{
  "head_dim": 64,
  "attn_scale": 0.125,
  "init_std_down": 0.00343
}
MLP neurons of a small language model. Each row is named by its layer, matrix (up: input weights) and neuron, and shows model dimensions 64-127. Each number is 50 + 12 x the weight over its row's rms, rounded and kept within 0 to 99.
After each neuron's rows, "fires on" lists the tokens most often at its 100 highest values on Wikipedia text that the model never trained on. A number after a token or word is its count.

L4.up394:54 53 52 40 28 56 39 59 31 75 29 63 39 56 51 34 51 65 66 52 40 42 54 60 43 34 45 46 32 34 57 59 39 58 61 38 61 56 52 25 46 51 60 51 57 59 44 46 33 39 38 51 35 59 20 59 42 10 49 39 57 55 54 71
fires on: "k" 15, "z" 14, "em" 13, " the" 12, " K" 10, " Ko" 5

L5.up304:27 59 59 31 25 74 46 32 58 54 55 43 47 39 58 44 44 29 44 28 45 41 47 42 54 48 46 57 45 53 66 51 54 54 61 35 57 65 76 37 42 57 41 35 44 74 82 36 28 30 52 58 33 55 29 51 54 58 64 42 37 44 56 36
fires on: " Sch" 22, " public" 14, "er" 7, " equ" 6, " government" 4

L4.up641:58 49 52 47 56 53 44 59 64 51 61 33 36 51 48 69 49 52 65 48 43 59 49 49 47 60 36 28 62 61 50 67 40 59 54 53 46 73 72 51 53 54 38 61 57 56 64 58 48 34 46 63 55 46 44 53 34 65 60 48 65 45 19 48
fires on: "a" 19, "o" 15, "wa" 8, "ra" 8, "ma" 7

L4.up455:45 54 51 34 50 28 37 44 52 38 37 63 50 54 42 33 57 54 64 57 34 72 68 29 70 33 52 35 54 65 61 22 53 76 69 60 53 58 67 54 59 55 56 62 68 50 44 29 39 73 45 55 53 69 68 68 33 40 50 36 30 44 23 48
fires on: " as" 33, "ad" 13, "in" 8, "r" 6, "iz" 5, "ro" 4

L7.up586:79 66 39 33 71 37 27 38 60 37 70 57 48 38 48 68 61 78 56 48 55 29 35 38 46 39 44 59 60 63 54 41 46 68 51 55 52 50 48 40 63 30 45 55 74 62 56 55 42 53 47 30 53 52 39 52 56 46 32 50 46 75 62 46
fires on: " the" 23, " in" 20, "now" 5, " as" 4, " on" 4

L5.up622:27 31 33 45 37 51 35 44 41 34 58 91 44 41 37 58 56 47 67 56 74 57 46 45 48 49 46 43 49 67 55 57 26 54 42 59 40 36 40 21 51 55 68 59 35 35 55 34 48 40 28 45 57 83 65 52 46 38 44 65 54 53 53 52
fires on: "," 55, ")," 4

L4.up136:37 40 42 50 57 67 67 43 73 35 39 49 53 58 50 45 67 57 58 69 53 55 34 36 63 52 35 29 35 53 57 57 43 78 38 82 26 55 51 52 49 43 47 53 54 61 48 24 57 38 39 45 37 52 23 39 67 58 35 57 41 47 62 61
fires on: " not" 12, "N" 11, "ens" 10, "oul" 7, " can" 6, "ely" 5

L4.up907:55 41 64 33 32 37 57 36 38 38 49 32 42 61 48 49 40 68 54 48 50 43 51 32 61 43 70 61 70 44 38 35 54 57 65 35 43 64 44 52 67 53 46 49 46 40 50 58 42 47 48 60 46 57 61 38 36 50 57 73 54 77 60 39
fires on: "im" 23, "om" 8, "he" 7, " det" 6, "ro" 4, "é" 4

L4.up326:44 52 34 54 35 49 39 47 38 54 36 69 60 51 61 32 50 61 46 70 40 63 32 59 50 49 67 43 50 75 43 67 52 59 77 45 35 37 44 41 27 46 50 60 52 56 56 49 71 61 55 68 64 50 51 57 40 70 50 39 34 29 56 63
fires on: " St" 17, " S" 11, " N" 9, " T" 9, " Hou" 6, "ch" 5

L4.up921:40 53 40 48 38 52 67 44 58 41 55 65 54 57 38 45 56 39 50 56 69 44 49 56 60 56 43 33 47 50 56 61 52 75 52 54 44 34 67 40 54 51 36 56 16 66 62 33 63 43 39 47 47 38 28 58 51 57 34 64 55 51 31 62
fires on: "s" 33, "'s" 8, "q" 6, " res" 6, "." 4

L5.up454:50 61 64 43 35 34 59 35 42 62 43 61 55 64 67 43 62 46 43 39 59 46 62 29 55 38 53 65 42 82 36 43 53 40 52 54 31 71 62 67 50 45 42 44 65 52 63 24 42 49 33 57 26 57 21 51 24 52 47 32 34 65 50 39
fires on: "'s" 28, " his" 12, "ino" 8, " |" 4, " gave" 4

L4.up810:41 41 41 66 46 54 48 66 70 34 34 61 65 52 34 57 56 46 38 60 61 48 50 71 55 32 37 51 65 47 59 82 79 64 47 53 46 36 49 49 56 46 25 71 56 40 58 61 58 50 65 26 49 55 48 64 54 49 48 50 54 39 46 29
fires on: " of" 63, "est" 6, " time" 5, " best" 5, " among" 4

L7.up957:49 61 38 57 56 50 52 68 56 46 55 45 57 43 68 40 50 60 39 40 71 63 57 76 69 32 44 57 43 74 36 66 55 40 18 46 34 53 40 47 52 50 62 27 48 38 36 38 36 51 70 43 43 56 68 43 53 51 42 43 52 52 56 23
fires on: " an" 51, " no" 5, " only" 4, " l" 4

L7.up849:51 52 39 52 35 27 57 66 83 57 36 55 46 42 60 27 63 56 55 71 63 56 42 49 43 47 35 68 58 70 62 61 32 47 41 46 35 55 53 61 64 73 67 47 49 60 57 51 39 42 37 52 49 32 41 58 52 54 42 68 52 63 46 43
fires on: "th" 29, " first" 12, "st" 8, "nd" 4

L7.up676:49 39 62 44 49 63 71 62 60 64 68 55 42 34 70 70 41 38 30 60 50 62 63 37 51 60 25 42 47 58 46 53 62 57 66 55 43 51 55 64 46 61 62 46 58 61 59 56 43 20 32 50 41 49 57 61 50 62 33 61 45 33 69 68
fires on: " M" 31, " had" 12, "m" 11, " place" 8, " m" 4, "ary" 4

L4.up782:47 36 43 45 40 46 37 65 36 72 58 60 43 58 59 24 32 48 35 45 51 69 34 50 74 56 36 61 80 68 50 35 54 43 23 49 47 59 32 37 57 57 60 74 53 49 37 38 55 26 34 45 48 77 57 48 48 32 41 39 44 46 22 41
fires on: "in" 34, "un" 16, "an" 9, " " 5

L4.up63:54 36 52 44 58 47 64 46 44 24 47 61 53 36 51 50 53 57 37 47 56 53 38 45 59 50 48 41 50 35 40 34 51 34 41 44 63 59 71 63 70 51 55 49 20 52 49 64 55 50 60 16 63 58 45 59 50 62 55 49 60 46 83 42
fires on: "est" 22, "end" 12, "ot" 6, "and" 5, "op" 5

L7.up301:53 42 56 66 36 63 69 47 50 44 64 44 63 59 48 38 39 38 39 68 50 35 46 42 84 35 58 34 52 43 48 36 60 22 34 46 53 34 34 58 60 28 80 57 43 59 62 49 44 49 56 25 54 40 53 66 51 55 55 36 63 43 59 50
fires on: " L" 51, " l" 20, "3" 6, "ec" 4

L5.up373:55 51 62 53 59 20 63 47 49 61 74 56 52 67 58 49 47 45 48 41 57 44 44 42 68 46 28 45 44 51 47 55 41 40 35 49 66 61 51 48 54 52 58 41 64 63 49 40 34 42 47 40 73 16 59 73 48 43 53 48 74 57 38 72
fires on: " and" 48, " L" 8, " W" 5, " n" 4

L4.up933:35 40 44 49 66 46 78 34 65 30 43 49 65 51 42 48 45 67 52 61 79 53 41 55 41 68 51 46 34 50 62 54 09 33 46 36 50 41 57 44 38 46 68 35 67 58 50 22 41 52 45 47 64 53 45 42 66 43 59 51 61 47 44 59
fires on: "ing" 28, "ical" 12, " While" 8, " During" 4

L5.up708:40 64 54 41 53 46 69 70 66 40 48 65 44 62 44 39 49 69 58 60 59 44 46 63 44 50 54 56 80 49 45 41 20 74 66 52 57 44 29 30 53 51 71 47 56 51 39 58 21 51 42 55 59 54 42 55 44 37 63 60 41 39 54 72
fires on: " " 33, "iv" 8, "t" 5, "he" 4

L4.up946:63 44 60 36 53 60 65 39 62 61 43 30 34 48 47 45 39 56 60 52 59 51 54 51 57 38 56 42 54 66 56 42 64 73 47 58 63 31 66 41 44 63 46 34 38 53 73 52 42 73 31 23 47 54 61 36 31 43 62 38 66 55 57 58
fires on: "u" 20, "i" 14, "in" 12, "ul" 6, "an" 5, "s" 5

L6.up364:45 44 30 65 56 46 41 27 53 39 55 37 22 45 60 52 70 43 48 33 70 49 40 42 71 74 67 56 35 58 40 30 51 54 48 75 61 49 54 39 79 67 43 65 52 51 41 43 74 51 31 40 25 63 47 54 51 43 45 85 42 71 57 29
fires on: " che" 24, " Ro" 17, " ins" 8, " Mo" 7, "ne" 6

L5.up108:50 57 54 30 52 39 60 49 37 53 71 65 62 37 58 46 44 33 48 41 61 36 55 61 54 40 28 50 53 51 59 27 60 74 31 28 36 47 26 36 58 46 57 99 63 33 59 31 34 59 53 57 60 43 37 36 49 30 48 37 53 49 64 36
fires on: " of" 29, " for" 8, "ive" 8, "ative" 6, "able" 5

L7.up593:37 72 69 55 65 67 53 61 63 49 59 47 42 70 43 40 48 44 64 59 59 61 46 43 59 48 71 37 50 64 51 51 58 63 64 42 45 47 47 54 48 70 49 53 58 34 38 72 43 39 27 57 41 31 53 48 36 35 25 79 52 50 47 75
fires on: "ar" 24, "," 17, "iac" 10, "ad" 6, "h" 5

L4.up794:39 34 43 54 56 55 66 54 57 60 61 49 59 62 20 33 39 47 59 58 56 54 32 44 65 49 47 58 45 58 35 58 50 31 37 80 47 57 71 42 52 46 47 55 65 51 53 42 63 50 48 35 29 44 63 54 40 57 73 32 77 45 53 54
fires on: "st" 15, "ell" 15, "n" 10, "ry" 9, "ol" 7, "ew" 6